config = dict(
    num_attention_heads=4,
    positions='learned',
    qk_norm=False,
    bias='none',
    parallel_block=False,
    init_std_o=0.0,
    lr_mult_down=2.0,
    max_grad_norm=2.0,
)
MLP neurons of a small language model. Each row is named by its layer, matrix (gate and up: input weights; down: output weights) and neuron, and shows model dimensions 16-79. Each number is 128 + 32 x the weight over its row's rms, rounded and kept within 0 to 255. A neuron's up and down rows have the sign that makes its largest values positive.
After each neuron's rows, "fires in" lists the words (lower case) most often at its 100 highest values on Wikipedia text that the model never trained on; "fires on" lists the tokens most often at its 100 highest values on Wikipedia text that the model never trained on.

L9.gate88 [129 167 119 148 124 157 130 113 105  74  79 116 106 127 113 183 171 104  76  82 181 163 122 134 138 166 113 109  85 179 147 165  58 149 119  87 128 113 146 107  66 161 115 134  66  90 187  86 116 185 169 201 122 167 104 116  92 137 169 151 154  97 105 209]
L9.up88 [139 120  85  85 179  68 105 114  91 106 102 136  84 112 116  84 105 111 138 144 173 137  97 145 106 143 146  90 113  86  99 147 103 120 185  82 112 123 183 114 105  85 175 142  89 105 156  97  98 163 168 144 155 193 143 162  72 107  91  70  78  96  83 178]
L9.down88 [ 80 168  99 106 187 160 131 104  93 114 129 129 160 134 117 136 146  92  60 128 189 204 126  94 156 127 133 141 138 160 129 122  70 157  86 145  78  99 136 126 154 129 147 140  91 176  96 157 107 140 155 101 106 149 108 170  91 134 164  82  95 142 119 128]
fires in: "to"
fires on: " to"

L10.gate132 [107 169 158 102 160 100 114  85 160 121 138 102 144  93 136 141 138 138 124  96 124 154 108 164  90 148 178 110 252 121 156 101 158 165 141 128 119 144 177  90 132 180 110 123 134 184 158 109 191  84 127 150 210 105  83 155 149 156 129 200 145 140 129 117]
L10.up132 [150 183 106 114 119 139 137 152 117 164 116 149  62 147  82 112 130 171 152  60 160  92 105 132 189 129 165 116 134 181 144 177 109 125 164 113 140 149 131  79 160 135  81 141 160 142 107 126 113 133 128 141 134  99 174 162 182 163 145 147 109 162  67 122]
L10.down132 [154 108 133 132 151 109 114 126 133  83 173 166 130 112 138  66 182 119  81  63 143 147 144 120 150 129 127  76 139 194  95 171 111  90  86 101 129 180 107 155  97 143 139  64 149 143 112 173  58 126 160 113 127 152 102 151 169  74 117  83  88 146 130 139]
fires in: "a", "at"
fires on: " a", " at"

L8.gate365 [178 131  77 226 129 131 126 139 154 145 166  93  64 122  97  90 176  95  98 205 175 103 174 147  99 149 105 161 145 131 137 166 113 134  80 134 172 127 103 152 148 112 119  97 106 115 144 113  75 174 146 156 137 177 134  94 137 196 142 126 109 136 152 160]
L8.up365 [193 165 155 145  94  96 178 156 114 149 138 113  85 162  89 107  94  78 133 179 106  74 120 132 121 147 105 148 103 142 117 155 138 149 109 108  77 147 107 171 147 103 136  18 191 146  98 119  94 126 138 152 135 121 101  75 118 133  92 139 165 111  86 132]
L8.down365 [119 147 146  51 141  97 123 114 153 154  98  89 140 145  91 132 167 117 155 123 167  95 139 241 149 158 117 144 107 115  98 118  93 143 121 116 116 154 123 142 120 121 107 131  64 122 123 146  80 160 106 121 145 182 112 127 112 145 145 115 136 145 163 119]
fires in: "this", "that", "which", "one"
fires on: " this", " that", " which", " one", " same", " the"

L10.gate312 [171 198 113  99 112  92 118 167 151 186 122  76 139  94 137 155 121 129 190 124 102  94  87  78 201 147  98 124 142  82 171 100  80 172 165 103  62 133 159 119 131 141 153  72 126 173 129 110 125 172 168  93 102 147 105  97 118 162 100 116  93 145 167 115]
L10.up312 [128 118 171 149 105 105 185 104  99 139 112 136  90 154 164 126 118 136 135 142 109 100 158 131 132 182 100 124 101 117 171 145 177 142 156 115 135 175 139 181 125 106  76  98 162 109 137 178 102  72 147 139  67 207 103 125 134 144 115 212 123 149  92 106]
L10.down312 [136 131 139  74 145 112 113 115  83  70 133 137 130 117 112 153 153 129 111 121 111 145 144 148  82 118 148 122 123 130 150 127 167 101 129 148 160 174  82 130 132  70 135 137 124 113  85 137  88 116 152 165  59 127 149  99 147 166 127 149  98 181 142 133]
fires in: "that", "because", "time", "when", "which"
fires on: " that", " because", " time", " when", " which"

L2.gate99 [159 171 125 139 146  46 139 117 107 156 151 137 167  90 116 161  67 137 105 104 141  66 115  69 132  94 107 139 142 117 141  99 229 150 100 127 191  53 183 146  71 112 107 119 152 103 104 159 122 118  92 135 108 114 138 145 109 107 174  88 179 147  90 164]
L2.up99 [119 113 177 174 140  96 194 119 178  85 113 143  77 134 150 154 118 209 150 124 191 176 114 121 167 115 155 121 175 152 119 127 131 114 172 158 173 124 102  89 138 131  44  80 129 147  98 122  66 141  91 154 146  80 132  94 128  69  93 124 120 154 118 184]
L2.down99 [114  90 146 196 124 108 109  68 182  94 140  55 107 122 141  75 123 190 130 140 157 201 145  92  77 133 171 157 163 122 167 123 142 119 161 128 189 134 118 127 149  88 109 126 133 176 102 102  66 114 134 126 137  79 112 100 174  60 102 129  85 128 129  89]
fires in: "from"
fires on: " from"

L7.gate360 [148 115 155 181 102 101 131  87 153 105  36 127 129 163 107 127  91 142 144 144 135 158 117 157  80 112 123  91 135 135 107  94 111 137  52 139 166 125  90  79 132 143 143 103 128  56 119 161 128 179 143  83 150  98  88 184  79  75 142 143 111 115 131 164]
L7.up360 [162 124 147  89 146 143 143 109 143  68 130 163 158 104 106  84 104 116 160 142 176 128 125 126 150 127 121 122  98 204  83  69  86 132 100 112 125 139 164 111 105 132  99  65 129 153 183 108  79 145 125 136 113 153 145 129 162 112  87 143 120 164  99 167]
L7.down360 [195 131 125 176 127 106 188  58  90 135 131 199  86 133 162 166 142 160 117 112 119 127 108  99 117 127 158 113  82 159 172 106 169 120 186 123 103 122 109  55 113  77  97 108 171 158 133  72 149 107 128 139 144 123 108 102 195 106 129 117 157 144  75 123]
fires in: "from", "in", "between", "early"
fires on: " from", " in", " early", "ween"

L9.gate7 [132 114 119 143  92 120 163 114 135 134  82 171 133 188 136  50 142 139 186 109 132 112 152 104 101 116 171 134 141  89  64 144 134 123 127 129 157 175 135  97 120 177  98  78 133 155 148  75  95 132 155 119 221 114 133 123 129  77 109  98 189 109 104 174]
L9.up7 [117 184 128 185 159 177  97 104 117 127 132 120  78  97 154 120 136 120 190 105  30 104 137 144 140 141 112 135 160 113 127 168 169 148  95  80 124 103 129  39 139 143 111 139  91 170 120 103 136 133 147 118 144 148 120 157 160 158  98  86 147 111 110  79]
L9.down7 [114 132 110 158 195 118 119 163  97 117 104 144 118 178 116  82 109 167 126  98 140 132 120 113 183 139  96  98 249 132 165 162 211  59  83 116 191  99 111  49  90 172 163 114 142 158 160  99  84 112 147 174 187 109  98 109 209 168 151 112 139 122  83 114]
fires in: "a"
fires on: " a"

L8.gate386 [150 112 183 139 102 158 179 136 126  91 130 138 136 149 139 126 156 164 160 203 169 169 136 117 121  74 104  69 116  71 162 135  99 151  97 113 127 132 100 112 170 133 135 120 129  90 134 139 102 107 219 127 127 143 165 160  61 131 114  92  45  58  62 149]
L8.up386 [129 147 145 129 109  60 109 117 172 125 101 168  97 129 148 121  97 103  95  95 168 141 119 128  87 159 128  44 123 113 125 191  98  91 118  85 115 146 158 147 165 210 117 161 117  28 140  72 118 182 152 149 120  92 165 108 133 147  84 131 115 116 116 181]
L8.down386 [129 174 137 139 166 130 161  99 116 119  93 169  95  87  90 144 147 135 117 144 145 149 141 130 109  57 129  85 143 109 148 135 118 136 177 108 141  74 122 156 154 133 187 122 170 115  48 197  58 152 119 153 122 156 119 182  68 164 115 147 124 117 118 138]
fires in: "to"
fires on: " to"

L9.gate20 [172  67  98 143 187 149 150 141  91 126  97 121 135  95 151 173 117 146 124 170 139 122  95 166  93 157 142 154 163 131 114 145  87 177 135 125 152 114  85 128  66 142 182 187 123 114 182  70 163 111 107 103 112 119 173 116  90  61  75 128 125 106 120 161]
L9.up20 [152  70 148 102 122 101  73 132 135 133 100 130 111 187 120 163 108 137 111 124 178 101 165 115 116 139 111 120 117 191 143  93 142 122 127 134  97 127 143 109 124 147 106 162 120 101 110 136 112 145 113 155 151 146 145 107 156 137 127 144  74 125 134 101]
L9.down20 [131 154 160 137 105 109 102 145 160 126 119 132 103 148 127 163 152 108 154 134 147 118  67  92 133 141  66 128 149  70 157  86 113 125 203 115 106  64 150 125 164 150 133 123  87  97 146 166 151 151 159 109 136 105 138 164 121 150 152 135  24 180 108 129]
fires in: "to", "would", "help", "helped"
fires on: " to", " would", " help", " helped"

L6.gate227 [166 193 174 166 146 104  93 156 184 173 131 105  56 111  91 114 139 142 120 192 121 127 156 147  95  46 153 138 105 150 136 100 157  74 148  77 102 189 129 139  45 106  64 112 152 139 154  92  99 140 105  87 139 119 134 101 198 135 133  84 151 158 197  87]
L6.up227 [156 202 134 107 133 148  84  95 108 123 139  99 169  97 105 135 128  82 154 133 151 151 156 146  88  89 115 114 117 104  93  63 149  97 138 134 144 201 133 124 128 146  79 101 179 120 112 148  92 146  98 116 132 121 187 107 182 112 162 135 122 184 207 147]
L6.down227 [123 154 164 142 143 118 135 125  93 134 207  91 111 148  99 107 142 153 119 152 127 127 135 109 119 125 121 129 155 171 128  92 103 118 151 128  68 123 112 107  83  92  74 151 119 172 147 101  86  88 133 141 138 142 140 131 122 176 103  59 156 138 109 156]
fires in: "that", "same", "which"
fires on: " that", " same", " which"

L9.gate307 [123 154 127 164 163 141 131 127 155 154 114 116  67 180 102  76 149  86  82 100  99 146 197  65 162 119 140 116 104 125  83 124 116 199  72 142 102 152 150 208 132  59  78 120 104 112 143 161 101 189 142 104 182 144 102 129 111 171 110  57 147 115 143 131]
L9.up307 [110 143 132 115 152 105 176 130 150  89 157 113 138 169  95 154 119 213 119 137  93 140  86  91 122  41  83 120 100 203 114  67 127 140 126 101 126 176 138 163 203 146 141 104 131  92 158 183  83 187 173 175  95 159 172 116 115 114  91 131 119 102  97 104]
L9.down307 [ 86 154 114 113 135 103 103 133 136 129 185 142 142 133 124  32 120 137 150 181 111 101 145 161 137 125  98 118 129 137 125 144 149  84 169 141 123 105 147  42 113 146  85 163 170 107 163 129 137 101  89  93  59 165 160  57 130  61  76 158 140 151 115 110]
fires in: "that", "it", "as"
fires on: " that", " it", " as"

L12.gate418 [156 150 133 162 218 154 139  81  77 125 139 107 192 133 126 196 117 130 111 183 180 108 119 145  88  89 120 106 126  69 143 125 108 101 111 110 144 129 149 160 149 126 124 105 127 126 127 175  55 169 155  31 173 122 155 106 123 103 156  99  99 190 160 131]
L12.up418 [132 152 157  88  59 128 138 140 137 111 151 138 128 108 165 170 149 131 123 120 130 117  55 135 145  96 112 129 107  82 134 166 135 117 132 125 133 130 146 146 110 130 143 126 135  82 142  87 113 172 130 134 137  50 138 136 165 109 168 121 117 164 111 129]
L12.down418 [ 93 119 127  76  70 132  81 140 125 160 159 133 106 191 157 137 121 130 100  83 111 119  72  79  53 148 119 128 150 144 114 103 162 126 181  46  92 120 118 101 134 115 168 133 135 198 149 138 121 155 109 117 102 173 120 142 152 147 139 134  93 128 120  96]
fires in: "to", "also"
fires on: " to", " To", " also"

L8.gate280 [128 130 104 142 129  94  87 140  75  94 146 128 135 177 118 111 100 149 139 123 124  82  91 137 137  90 232 124 121  91  62 178 146 163 113 132 111 147  91 162 125 134 117 112 152 112  92 139 135  93 115 157 174  81 161 164 158  87 182  72 163 169 122 120]
L8.up280 [142  92 138 140 186 105 137 115 135 123 109 132 123  87 127 171 111 148 109  33 134 104 130 110 116  66 147 135 148  71 101 136 139 128 168 133 117 119  90  82  81 143  72  81  95 127 161 117 119 105  85  80 152 170 151  78 114 141 136  74 128 152 139 218]
L8.down280 [179 136 114 132 166 131 161 147 112 136 153  98 195  89 135  76 143 138 108  77 108  97 116 139 138 133 132  68 186 175 120 152 123 107 155 202 111 172  65 115 119 135 124 185 122 146 101 182  95 101 137 122 133 150 127 118  99 138 119 164 179 107 136 136]
fires in: "a", "his", "in", "year"
fires on: " a", " his", " in", " by", "year"